MLP neurons of a small language model. Each row is named by its layer, matrix (gate and up: input weights) and neuron, and shows model dimensions 0-191. Each number is 128 + 32 x the weight over its row's rms, rounded and kept within 0 to 255. Numbers have three digits each. A neuron's up and down rows have the sign that makes its largest values positive.
After each neuron's rows, "fires in" lists the words (lower case) most often at its 100 highest values on Wikipedia text that the model never trained on. A number after a token or word is its count.

L14.gate76:119161077077133218115083104168076149123133105111123116132157177058165156121108063157085153098136118095170123110127159110128121156179112177099092157162092116135154106104108127130110132110215148152148128166112126071142215116124143080134136153120132158114082166157140122114134108129115101153168167188141067156125133140160098132106113171132155182175148083147076143148178117118048127119097185131175125190116095151152142094099086083168133080120183054122122112090097134128149125110099162132091108081090161168116130140161147099148139158118125113159070122125156115184087099072120158149
L14.up76:120163126128143121125091080156105109127163111141120154121158204124057106171175140125085134111163152130129137148186131041123065120074174123141111159153169122119047123118149156122079111140145126083102132114173118107109132133111173145119121092143136160172078136174117156096111117102132108134137124098139067130072097139150097057228105169103101115166067083113114100120099171126111077089083128096107108126124102148121069092090125137161121145160121137173115196144091138125124162163143128146139141123100177131121160127168168113104043166102129142134092130225173085152169113161182116141
fires in: "october" 17, "march" 11, "of" 10, "september" 7, "february" 7, "april" 7

L3.gate212:148156140153081094133141129125139157077153165144156115152163147206150096119048164122138126175095105108191180073097170144119139116153150103138155176101116123112180104133131131094175176135120119107145083142125163130101077088154093158151188078097088109082167156237108124162117079100112175197103190118144132119107129072098125114104158097202077057128070073109104133119124162120129135157128131126091103139127185170161102135132103084159113075131116115140107079128141092111128120119183168092152149163127090086079107153133126182127152128088110156114141113111097134092115124135081108086
L3.up212:160129151087124079135151158141150178118106158122112093109124133148126153121115131107095122119098096106148167127128126140011168151125133104194111154080158112168157088160111152090148223125106114134162072162198117153144141136142099121168138116154034120091115178150058107137093150096117147100166179101105104102104141096077104121145099089167091103166085107102139145102121134203117098141134168155160132147125168154121102131139142105195114171156134120171101113046091109047146143109146111082174129158126126113107133140146128150112160119179170176134107130166102110153133086187054123102
fires in: "by" 47, "as" 30

L3.gate134:142147203146138111161124136174169138137139153189100089111082061138174108134098123115130077151112165119177111120110114198082170139109101158184122112100187101109120122135148137191157119107102126169138168146190164125147148088146122147122133071119121133164059164152152131168113143145162158139097098095109104164113137092114166111080121145177092076150120098142143129140103121146080162071124132086117111132124128143118097223106145093140162109149120113160103174100092150164122176134156092140047090157185144095180103176156122073145138198121122145101186168132089077070142119186135122084
L3.up134:168140153111121180138124142116119096120153153114081113148166151100099153165130157151095128115128167175051093160121146073141140152081134167136105115080108125134092144180066109020138156159116136131148108054107147121177161106075101095138121119152083176167135122111116076132093139126108134102128147108116086095123145157119118108137115145094138228141121161094181113112118108162126121115108153112184137165121099103037047081144119154167120153188101100065105122112110150135130088178120109107137190149120182160126118121161161133056122109146182121087128166147139140179132136097079122201
fires in: "that" 68, "which" 7, "1" 5, "points" 4

L2.gate188:122158076136135080060154141123122112116110121099082167100070088181103122123149097184136157158164131196082181139063077120151171158127158139144118098057118127161150170170127079157069210115137068114129108126135126136146156189148146098127113173153153134140193163106087079104157085173122112113107133092116128100162203150123153135207078128174076162180156134138101154102161147145123135144101062131074127099111115141147089130135082163152132160155106132203154119102160136116154140149150084132061094147144156191142115140116109139136147139100115147106119120139087082148139117189145132153
L2.up188:141047128159146094090131125077085116086116121139103100103053076173121025091129112156136153158139151116082167127123092183169173166153117145088161096109094130176144107165095120157087177161196150143136137159101127145145107147072139118163130179094133141114167084150090130142166103149141188217116128154147149124163152132164116175159121087162073125146142117159155128132163112172186106167147150140099170151103150100186163159100110201076126095133082148146115132133150122192146076110149139130113125112134100129085095160117127106141101154114088155109102103116094084120114203096177135150
fires in: "film" 18, "episode" 14, "married" 13, "dvd" 7

L8.gate247:106161184129135154185132147115147141087106152098125099151204088112073107106110124107127123107080127090154123100119090157113078141147129078154169107150159104119092037076095125124109125137162170044077142100171190152122192130210127104112109087146112167160111103107081134115094126095115138106142123143123117114122082130154186102180151141120124124137120159115114153106131117163153166110140177148117083115101164113192088148156146114151178130091056162140118084133114162118156104198067119135133123083117075148090137061184144184085130092113117193137096118140175115126182100157094108160
L8.up247:173139094147094181122157167095149107091162158128128191177170096064111113069095180124109085191076176126180154112103116179133099155211081126167124131154138146124153123070096179126159056135165171153111091161129174115154105135107152116086117093066149117114127140121122144162157145119104131123138159081109068065129147163167133101163090122142097103091130166134136122127176178132084137151146154137121093123120099121184072173114089173143138088140101068117089083105062176184147109123127148113108139143159165111193130128113148208104093158122097149139119145161109112143156152168117150156
fires in: "as" 95

L13.gate95:155144167144092231095118136117147133154092211125154119132155102101130116121119117116115132131128114124102154114134115171113097075131119091131110131146144105139179103152105138115091173122109102151132083255070159129154164153109175075130130064156129114092149147128081111099109153050108106194127154109131067145159166112152100098145158152117136095098153159126111149136149113086162079088109114135139146115108161120146134168128116158188144132157061111121096166097122165182100061084124101084146131117168125111142074141128136190192177073160097169131154165071076142129087094086110144100
L13.up95:106117113091046136165064070139125107122079194120095110117149092153206159189147132103145089068140140112139116059133096159141121127141144150097156137083039076171160144170082080133079121137096146167125127167141157112177184169085148156072121112136144136149140089164115131166156118123139124120093173137144116157095170087167153099129121108118079117089092129085116156135100148136208159150143137098115196077096103137092114138137170167156097200115068146075109120163131124146093065100138107079145123138105109164084113151075127176102140129124161097135132178140096100119103113112110131148
fires in: "by" 29, "as" 26, "at" 12, "appointed" 6, "under" 4, "become" 4

L7.gate229:087153169124118177156123099151148118169152144126117114095150152169098146147152095159143107103159155084164130164117098119098144124118099114120139106104170168173099160147089138138101158126141119081090146162134117124142183123115179114078085076210112123129118195070104127087166141114115111083114138110142087089160122122128187120132121225135105145142075177132127090081093056092150092048100139136103109120097158137164053127146110143166186116150120113133113073134153137095092103145113088102174074160105105155155033127202183157108176098148122144136156076129169096167148155139160105147
L7.up229:195153107111161110086167138099105156151110134143118170131146062102115158121123138135079118093110090108142132118121137108109118176138112166132142136075122121112134194070138097036088130121135077066062135152204085141137081152148103113184140172117161168116132058148128150170058161161118072135085171142117097150081132064115098093148128147156125123180136114075121175174135109138075128104070144118131143092129087127137160188154135067147128097088154133184136115178120117079140171150104103168140132159165143107155203123159143137085139157137172128107115080134115114126170092146086070124
fires in: "the" 26, "as" 13, "this" 9, "by" 8, "each" 7, "only" 7

L3.gate19:153129102139083095117178108123138199167148178174141193172178141099142114124107111087212147139120111075147170103066125147092146101133152094106101097121122160129166066128102122112146142160121096052135097178143119132136094104096147108122169134084176072108116083132130156168172107143122106145096110149235179138050132112156111101146139112143115118157130094121113162144115123171202167133128086142143052140138184173234147153104098111140127095109136143120145085175119111129164135103153122188149150166106131122185137133128114182111131080111099126122131086152126126088146160109146108078
L3.up19:149128086096104074113191179169235166173176144172174167109102137150120177169133084108139138102114053124152137172070069122075167108124145114180116097083146090149127139159098138167150130116057069121144119188158147176152130126172123082132159149122111114119082110064097092186096145171145162115154124090162172114105148126111083035162115076133127167158122106138091151138093110157158121104141097141138092147139138169158114190098190126189095130120140126159167134102100120118159134102119073106153095151112138151137126109104165139100141120175151144135148140174084132124118121129145146084
fires in: "as" 53, "with" 6, "while" 5

L7.gate169:122179123100131150120208084111108159119124180123198120150124137132117139085133105165130158142102143069133179183126120101131129159112122109131184169076140125054135168098152134149062103163153187093057098119123112174081139105164137159125093088147154131091124103095159157077141103139097156123140137175105130141134124095102107145162094137077156111148053108189080096083128193151131085137082119095135119181161150122140096131142120163109133166087167131165156127138134168113140058086109128094200110110146079154146098091139166170159129189106175166125133052144136129160174112093118072153
L7.up169:101223192064086140088200061122073149145155138121167068085126104124145174124132113193112134121139093135173165176093106121087125162137150100121121147074144136086121158133111128167123135173172121133088072113146146164116138142135142169145151101148125177113103139094109156104131118133072134128121149137096109187176110092127146096186099146137128107151143110150095141138134161102118080120084138133188112110151116190146061085128128085107080120088110082189139153104097160063160093110158114075122089169093144176186086130103145150138170191128120166114144081134176088157148116127075094142
fires in: "than" 20, "in" 16, "as" 8, "over" 7, "after" 5, "for" 5

L7.gate73:142128210171097111128117196145102131163122133126128158119107062147126110140101146067161103149143100074154146136133144130102100113190202121137154057088111125157164143159119127072166153199102115135128147176077070169148180130116118135132110072141164149141139147152133109148098118148154104128103108093150094117076084119133140121093146156153106091070164116131142146142083154138109135051103127094110102096100057154163140185156131057097106075169123138163139140088110140131091069194139117099094124118157073129202046170072108116165137132154122105125151121073099149108159169123106151129
L7.up73:161141159118071106151136142104138166129192155073111102100096118121112179127110168088147081122140135104098127066144159133099100130122104033134142121150139096150151111105139121112150151167191126136093157117161120163135150101156108086131137145144132107145094109129129154162091122088115189252123130072108131117143150143106107092128158110085152079145186182075129130106120201166111121139146129124106073130143135127093142212144112118171193148198139156087111195045065166133125065050117115084099129106104112120114125174155148142169122150136147179127115149133099131169160126126129163121
fires in: "that" 93

L3.gate129:171113123165118117126089153113137151149153111133153130192160127115139093170099149122165120073153040101118220126133119166080122135142097004173157125160094109113158105153094106119194163127118098129088108148135102097114160193189108120103134078104088127127213127071097109137125125158124161144117134152180155137142125150118119092175141107102115179104059159127070127148137088191125121060154141103129098137166097164144139114115128148163106094099162138129171131126174118128106153098096116078128113125110099136157106051160144156075118095142100106151145149135145084215119160095145151096
L3.up129:152112103167128076182109098114101136074122111103089129195135158118048081131108158110124120068128116174200179119062116145097171151030177084178096135118153138145077086135127099123140178094095149106123200164188162187121161157149128157142088130144103096116155178076106151131129136123134111110223054149176162065122109113077141129148120088105143115129145122116114167124105110128129136066114132110098157084126140158128120121169138168116155147110158166109202148157151108103073142165120113117133108149107160126146089118143124118121136118128149093127157178125106132105141070182118164075
fires in: "by" 39, "with" 20, "great" 6, "huge" 4, "small" 4

L9.gate26:112140148088097154139084092105172210105137138118110034122097158110105121142129121147073096124153147085153142109131118096121147159085116105151117189146082157186182147059147109138171122098102106157144103115120146144116180126172141138162119095142103167121147126044124135110105139145112134150188134180085139090109214162109124074136121141146141157143071136129086189092100169102135158159104137105099101140135094183129127084091121175161159170155145130171100132128109118115128175086113162067113192147173150170167110189135135161125086087175073168171109115118095109211133101143154108138
L9.up26:201149197120159156115090137167065151103097138143164140143111097152119077142146149144125149104104120137163176088127131120133129118134126101124145130108095183079136111069135042110125164126099154169119105109116137161199076122097093197095136097068090138111120144138128164163131129139189118140196134194084122093101139135130114136141153137148125124138134120132178131142096134071118091134107139113098102088122107135145133065113184117113160131157133096188088165136089141133123167190109098150131163053089173127129165048186126156154070128121164133122145159189199126149128119200073104074
fires in: "during" 46, "in" 17, "after" 14, "through" 7, "for" 4

L7.gate203:134181149093078158085117100115113165135109171151047105119105168170135184078156141124150160104140086078151138151149143145082142119107192082112097157118143120088113094122115117084102147177119063138127160182131078136088147118089186123170173182160112146136170137088082187105101138129129115060143104173133092084062119116125131091154082147137129139126106165150107146115152177179124073110093153111093102105087129144164102108127151144132135143116142109149128087081150154151080178108110094125187105131149100141169111155178137178112076139181148167134146083070126100199168154104198088157
L7.up203:171192129113128091123181143116129160150136147144124114098075162135102186130097113125046120136120163103153112146088145107095185169106129197163105155108138063179093085121152159079123113166150147146083172165186140147121131157211128132140137125161133058109177150116108169142168107155150078080123125143148115072056176146107117129166104082125118150110135139135149128069128136108114126205096084131130142124114143140165168198161139076065143155140103153153182093126129158153108130097099117077188064095141172167153128084185138119134179112119174109141125130152098094150131124160143072110
fires in: "by" 33, "as" 14, "including" 4

L13.gate20:100201128102143176154163111088096129145084192117076168166153113099101145185179151114138091101105168101161108116140107144174125112080112146121129140079109135116132099211084069124113091155149148171125148148145087110123180119052134132094196190126100161111116154116181104157098131122079125130109159162169124160075123088128142132129184135098122132151161151118091131082140112146176149081100135136139057103157154109100120143119144091098162134157111184149184088096149116088133052201144100113125083100116153192086168099111109135148212185144097108104143170107140101098104116121107128132
L13.up20:121222113094105164166111098121125132131153178150136134190177080091147130151135161112144119136098112110167151139102110127128085084087077086103192173150080118133107141194082091158144110148182158134144140165091089102132117083101198126123164148073110105155137095166147110152135138105071107146125111146114124184101166119145091152168152128123085072160128141136102162114162101103162094134065141102170089102122201116098174163104159077103094136082169156098127139127122138092158101123117111196139110076140143136091191175071140194139171150163109093098135182089122121089132115073165134087
fires in: "at" 95

L12.gate180:142176079135085127062110143091144119055115113113131100191203124133169141124147161105126100152163111106154149121191189195110088139112132162127116153138153181080196139044136119079116112060096144103160117124130167135121111108083139078133079131097095119110136104207121140107151166127098173133138132145129077124176140116107152154151114090144163131137103081180141150108129115160170142179118177094135175126105126121139099083149088131119061119111158150152106137103107095170110168196068118058137140168078096087116129168105111124092066160137117125060091132136157111129162145077122152134
L12.up180:185141063092055168107174184102128147075155071105164084148198087123124205155183119132104077151122143146103140180146142155064117120101078191114083138106179169121169167101112150096175122081084106091176115146177121142149115148103072057141097127131073140090114115147091105134098196099083151101182171128128069135157163123093093102146123135165163147154131115146131169172155109146163139137094144142131150104142127122121098145121150146117075136145179126152129095045068076103136172156111098120155110151108121106179135140124125136104121124170127093080127142144128105136115138142073159133
fires in: "the" 47, "government" 11, "constitutional" 4, "foreign" 4